{"d_mlp": 1344, "activation": "swiglu", "positions": "rope", "parallel_block": false, "init_std_up": 0.0254, "lr": 0.0139, "doc_mask": true}
MLP neurons of a small language model. Each row is named by its layer, matrix (gate and up: input weights; down: output weights) and neuron, and shows model dimensions 352-447. Each number is 128 + 32 x the weight over its row's rms, rounded and kept within 0 to 255. A neuron's up and down rows have the sign that makes its largest values positive.
After each neuron's rows, "fires in" lists the words (lower case) most often at its 100 highest values on Wikipedia text that the model never trained on.

L3.gate1342 [164  65 140 134 188 137  64 112 121 132 176  90 166 131 150  81 108  90  93 154 132 150 173  85 121 139 143 145 140 143 129 176 117 100 167 140 135 151 186  83 122 143 100 173  79 138 180 102 150 144  78 126 138  99 170 108  61  70 144  91 144 112 135 135  85 133 172 186 123 128  96 156 149  92 129 143 171 160  88 114 130  89 168 132 101 120 138 173 108  89  81  77  95 164 175 134]
L3.up1342 [133 131 136 105 146  98 107 146 111  95 114 126 142 142 101 156 211 105 152  94 173 136  89 153 151 141 137 149 155 119 138 176 151 136 146 121  93 156 183  80 173 158 126 156 133 193 101  76 168 111 173 151 146 136 156 153 157 145 127 142 114  96  65 128 136 148 145 162 127 135 173 114 177  84 133 113 144 106 180 121 137 119 135 180  94 183 184 128  68 149  70  65 158 146 133 159]
L3.down1342 [125 156 122 133 135 128  87 123  57 140 176 154 127 105 130 135 169 117  97  72 153 111 100 131 144 191  84 141 117 152  78 165 197 125 121 176  87 125 167 114 109 193 108 178 117 136 104 124 143 115 175 131  89 105 131 196 134 107 133 157  92 135 123 148 165  98 100 145 135 148  65 185 106  96 119 125  98 138 119 101  68 175 131 111 106 114 123 169 158 126 120 158  91 123 155 116]
fires in: "and", "company", "in"

L3.gate461 [108 187 145 127  65 154  96 138 133 176  88 121 128 104 204 116 191 122 127 100  90 126 186 147  93 146 104 129 132  88 165 120 174 115 236  64 128 104  84 120 104  97 117 131 174  98 146 118 145 135  70 105 174  97 157 136 164 131 180 125 148 170 103 130 125 112 149 140 111 134  97 142  79 137  90 115 115 129 141 180 145 108 105 103  84 139 136 162 106 137 100  75 195 157 160 173]
L3.up461 [111 143 114 134 168 149 124 108 117  63 174 109 107 143  85  90 158 101 210  94 126 148 119 130 102 108 147  83  74  95 152 185 169 127 139 142 134 142 157 146 150 141 103 167 150 137 121 147 103 166 112 155 103 172 143  75 172  83  89 143  60 105  72 128 155  70 126 170  81 183 180 130 117 111 116 189  98 155  83 105 124  90 117 127 100 181 104 118 161  74 162 123 139 112 182 107]
L3.down461 [131  87 138 163 123 165 100  98 160  88 162 139 110  75 170 109 116 154 160  69 149  88  91 114 116 107 145  97  27 132  98 112 169 135 134 105 111 130 122 118 128 147 137 147 180 113 164 142  85 156  68  93 164 106  99 159 145 115 125  99 132  73 147 125  70 125 137 140 115 118 158 124 137 109 104 137 100 169 183 160 120 141 109  83 145 146 115 157 126 112 112 109 177  98 201 139]
fires in: "in", "for"

L3.gate701 [140 173 121 124 114 124 156 133 129 125 170  74 107 167  76 147 124 114 107 190 137 151 114  85 167 164 129 151  56  86  93 126 111 120 124 158 110 120 120  16  60 135 114 155 141 135 138 133 140 117 133 152  67 155 128 107 209  66 149 206 118 103 154 130 137 114 151 146 141 137 153 153 113 135  68 103 111  65  99 166 136  98 219 126 119 125 104 110 135 151  90 166  58 161 161 114]
L3.up701 [150  89 116 137 159 174 121 124 108  99 180 142 107 174 146 152  60 100 177  47 151 159  85 168 138 116 166 151 118 140 126 130 159 164 114 129  92  72 160 149  89 144 101 167 128 134 143 157 154 116 167 115  84 124 184 137 139 174 130 140 108 178 153 153  71  88 154  72 117 183 203  89 129  55  95 175 123 135 153 123 151 114 140 102  75 108 124 100  83 111 113 100 173 172 186 173]
L3.down701 [ 95 110 163  94 112 122 132 139  74 128 127 137 148 130 148 151 119 145  49 110 137 172 154 140  92 101  80  89 114 138 145 124  98 112 106 169 143 162  91 220 150 153 156  89  94  99 145 124 135 108 134 118 113 144  72 128 130 107 113 158 111 108 126 102 157 145 119  94 110 101 106  77 133 101 147 129 113 192  94 131 107 142 107 154 137 175 168 138 143 149  97  98 127 107  63 140]
fires in: "would", "to", "then", "be", "still"

L6.gate1094 [105 126 116 163 125 172 113  95 161 147 171 136 109 165 128 128 120 160 109 108 130 193 156 103 138 157 141  78 145 125 112 144 102  66 196 132 147 177  29 146 128 142  99 171 111 105 103 118 119  66  95 150 123 151 131 104 100  88 130  87 200 106 124 144 161 112 134 104 108 110 163 137 114 119 124 158 118 173 100  73 103 113 135 141 172 121  76 158 144 154  96 139  72 118 139 110]
L6.up1094 [157 133 110 143 120 133 123 130 115 144 128 119 158 106 171  85 127 161 134  93 113 128 134 195  91 167 157 164  99 136  77 114 114 139 105 177 140 135 130  60 161 107 128 127 127 125  75 153 122 178 177  59 146 161  92 100 121  86  93  90 146 149 156 146 173  97 101 120  69 136  99 121 135 113 174 159 105 156 104 111 108  89  72 133 153 128 123 156  80 129 152 128 144 105  92 192]
L6.down1094 [151 136 154  95 161 138 165 123 124 135 127  83 129  95 150  83 112 156 138  89 164  66 164  79 123 157 136  97 133 135 150 144 111 142 147 139 129 172 127 138 113 140 178 159 164 136  75 167 190  97 140 124 146 130 120 154  92 159 100 115  76 122 139 145  73 146 147 142  89 183 130 108 210 134  75 154 127  77  84 138 145 127 158 155  64  65 112 131 129 163 147  91 108 167 106 155]
fires in: "had", "has", "newly"

L6.gate534 [156 118 124 105 143 176 152 125 137 126 113 135  69 127 140  74 123 147 151  87  93  39 103 138 118 119 158 135  93 149 107 188 109 106 150 108  83 143 115 203 174 131 134 143 118 182 109  92  92 110  79 126 102 169 140 127 167 114  65 128 168 139 158 160 113 136 120 189 148 115  82 128 150 133 162  80 126 139 125 144  55 131  78 154 129 180 152 140  67 166  93 111  71 128 114 195]
L6.up534 [132 166 128 140  94 192 121 121 134 143 147 129 167  95 169 122  35 172 151 127 150 113 206 136  95 141 158 141 183 128 173 116 141 229  83 108 159 141 151 159 104 124  99 185  93 119 151 170 128  93 111 137 162 120 141 117  90  83 117 106 143 157 124 128 172  68  74 175 111 147  86 124 144  74 107 121 149 147 148 129 118 111 119  97 153 138 141 145 148 137 116 130  88 164 155 154]
L6.down534 [107 123 170  78  79 186 129 150 119  78 140 101 138 144  81  95 138 187 123 124 113  93 129  95 140 128 213  75 132  85 133 116 109 114 141 100 103 135  90 173 136 136 166 188 102 132 106  47 186 130 119 143 117 103 180 125  99 116 128 200 149 144 123 131 172  92 100 155 101  65 128 113 117  68 130 106 137 142 174 147  90 152 137 106 141 103 103 121 125 122 130 152 114 184 142 166]
fires in: "had", "has", "have", "also"

L3.gate165 [153 127 160 153 112 144 110 139 111 124 150 110 159 170 121 148  99 117 102 203 154 130 106 103 129 153 195 142 106  92 116 193 128 103 139 110 106 111 148 129  75 145 119 107  66 108 142 133 104 103 138 170 120  81 144 128 127  98 117 132 135 142  50 139 151 121 104  96 138 121 115 138 144 117 115  76 115 146 127 144 126 110  90 145 146 140 114 118 118 106 150 101  67 178  42 130]
L3.up165 [102 171 162 151  53 106 149 168 184 147 129 124 159  86 109 147  84 156 152 106  82 139 110 120  69 101 118  88  85 103 161 143 123  61 128 106 110 162 197 146  88 125  87  81  91  73 181 131 121 130 141 133 102  95  96 130  74 128 122  73 133 100 130 119 114 103 175  89  84 137 150  96 106 150  73 122 148 130 109 230 121 152 126 195  91 163 142 134 118 132 168  68 197  97 160  82]
L3.down165 [125 155 203  99 136 148 122 166 132  78 106 170 150 145 125 148 168  86 151 127 131 190 166 114  76  72 126 102  99 134 160 118 107  79 247 118 156 140 128 112 115 154 144 146 115 144 184 144 101 115 133 160 151  97 156  79 102 149  92 114 111 139 161  62 107 123 129 139 179  91  81 150 141 127 141 136 168 172  53 136 108 135 152 124  58 157 145 156 162 138 157 136 103 145  84 154]
fires in: "which", "that", "to", "would", "a"

L6.gate922 [150 170 129 219 153  69  99 112 111  91  93 111 105 155  99 168 112 162  97 128 155 112 142 138 138 111 205 118 166 159 131 166 126  83 148 142 169  61 135 129 156 172 122 103 187 133 189 155 178 145 110  99  72 163 172 165 149 168 106 164 133 154 105  95 126 139 133 133  95 125 140 171  75 132 137 162 140 149 182 146 170 113 146 107  65 114 117 133 117 116 159  88 147 134 132 162]
L6.up922 [130 192 199 160 186 104 164 115 172  91 120 157 155 156 118 142 107 139 130 107 167  94 133 156  98 210 112 105  90 101 154 133 133 136 102 118 145  85 138  92 165 151 183  82 125 129 169 118 135 128  44  85  95  78 170 147  97 123 137 128 141 116 171 167  83 121 105 117 113 167 204 144 141 123  69 156 124 149 125 134 166 145 118 139 127 165 144 110 135 108 135 157 176 113 183 116]
L6.down922 [113 112 150  86 135 175 137  81 125 130 188 130 126 111 131  98 103 142 121  70 162  91 126 170 116 172 152 121 196 158 116 133 155  99 172 114  82 161 107  62 175 150 182 168 155 120 132 127 135 137 113 120 143 134 142 174 147 131 171  87 160  95 162 129 120 173 139 189 120 158 144 157 128 137  86 164 102 146  98  93 175  51 116 109 112  95 115 156 104 105 216 148 117 127  94  77]
fires in: "in", "for"

L6.gate1313 [114  80  46 179 130  84 130 137  99 128 153 119 115 128 166 113 144 187 153  69 117 126 153 157 129  82  97 184  99 191  87 133 101 105 144 162 130 109 103 160 148 140 129 119 136 127 173 103 188  75  37 153 139  90  94 106 151 185 110 144 127 164 196 142 170 107 143 178 128 116  92 142 189 151 135  88 135 143 145 118 166 102 118 128 144 115 152 115 103  97 116 200 110 144 115 159]
L6.up1313 [158 171 114 119 136 132 177  68 119  86 175 134  97 112 182  73 108  96 146 132 104 184 140 130  86 127  95 133 169  49  49 158 104  42 162 130 121 133 177 117 124 110 129 130 134 108 127 142  91 139 181 134 162 136  97 159  91  88 134  89 122 118  86 147 178 161 107 124 122 196 125 117 132  83  85 128  82  68 134  78  99 128 127  97  80 152 142 106 118 116 116 147 101 155 145 140]
L6.down1313 [121 116  92 119 125  78 129 179 148 106  84 151 133 129  87 168 147  94 151  79 111  84 149 131 124 138 115 158 158 147 115 124  69 126 129 110  65 146 111 114 171 152 162 184 124 169 140 137 134  83  74  86 188  77 134 156 102 131  72 141 118 145 127  98 195 117  92 113  92 101 118 123 125 115 102  95 161 186 154  98 141 142 130  61 122 147 124 116 164 149 130 137 156  96 137 145]
fires in: "had", "has", "been", "and"

L3.gate208 [123  59  78 115 154 143 103 211 144 116 138 123 159 128 126 122 119  77 164  77 175 126 151  86  99 171  83 175  89 172 183 177 136 134 168 189 100 129 142 103 143 122  38  88  99 102 141 170  85 140 135  94 135 135 146 152 102 174  79 135 143 123 155 144 120  65 141 198  67  67 133 142 118 178 147  89 164 203 161  99 160  84 111 127 114 147 108 147  73 107 118 121 117 130 144  81]
L3.up208 [117 134 101 138 107 141 129 154 126 184  94 164 174  88 148  99  79 163 121 161  93 148 112 183 152  98 151 161 188 143 101 106 109 161  93 135 122 152  51 119 109 127 124  94 147 147 139  82 123  97 121 140 149 167 141 135 164 171 141 112 104  97 134 173 134 144 118 147  99 116 153  70 181 202 162 130 193  25  76 220  96 131 135 112 139 103 114 136  75 164 116 112 118 155 129 105]
L3.down208 [180 106 136  85 151 104 158 106 104 160 143 129 110  75  91 104 184 169 123 131 147 169 128 125  55 185 130 139 142  60 162  93 111 117 117 114  53  94  90 142 145 112 100 123 146 165 144 119 173 116 149 110  47 165 196 114 180 108 178 131 141 146 138 162 119 171 145  84 137 143 135 110 160 124 133 136  39  94 114 120 165 138 111 114  97 113 106  99  91 110 150 124 110 100  92 148]
fires in: "and", "the", "or"

L3.gate418 [128 140 122  68 146  85 129 135 110 131 140 125 114 140 154 119 125  83  88 195 153 180  89 187  95 121  70 189 129 129 153 221 114  83 172  55 124 134 163 144 159 105 132 131 180 110 113 137 129 105 115 142 183 161 179 143 162 121 137 130 167 102 118  98  71 176 124 166 117 164 105 215  74 137 151 100 173 148 130 104 151 125 129 123  84 171 131 161 120 109 107 125 112 127 164 142]
L3.up418 [122 163 112 167 108 148 130  88 168 150 130 173 151 109 178 159 131 166 152 139  96 184  75 211 121 118 124 161 177 104 164 101  97 136 126 112 134 117  51 158 114 159 161 121 133 102 130  81 177 107 129 166  77 117 123 148 145 113 116 115  85 117 129 134 131 127 128 154 149 148  99 147 135 104 146  66 106 150 190 118 108 135  84 151  94 116 173 131 161 156 209 111 137 124 126  99]
L3.down418 [147 103 114 136  89 154  97  69  93 126 111 158 111 112 133 133 155 135 125 111 168 185 147 136 113 119 109 117 135  81  79 153 144  72 145 149 110 104  94 138 100 124 116 136  94  36 197 137 173 164 113 150 111 129 161 144 140  64  98 114 113 116 107 160 156  90 144 116 111 134  63 139 184 146 156  88 123 181 108  75 151 146 109 146 126 100  94 127  82 131 119  69 169 125 124 113]
fires in: "of", "the", "in"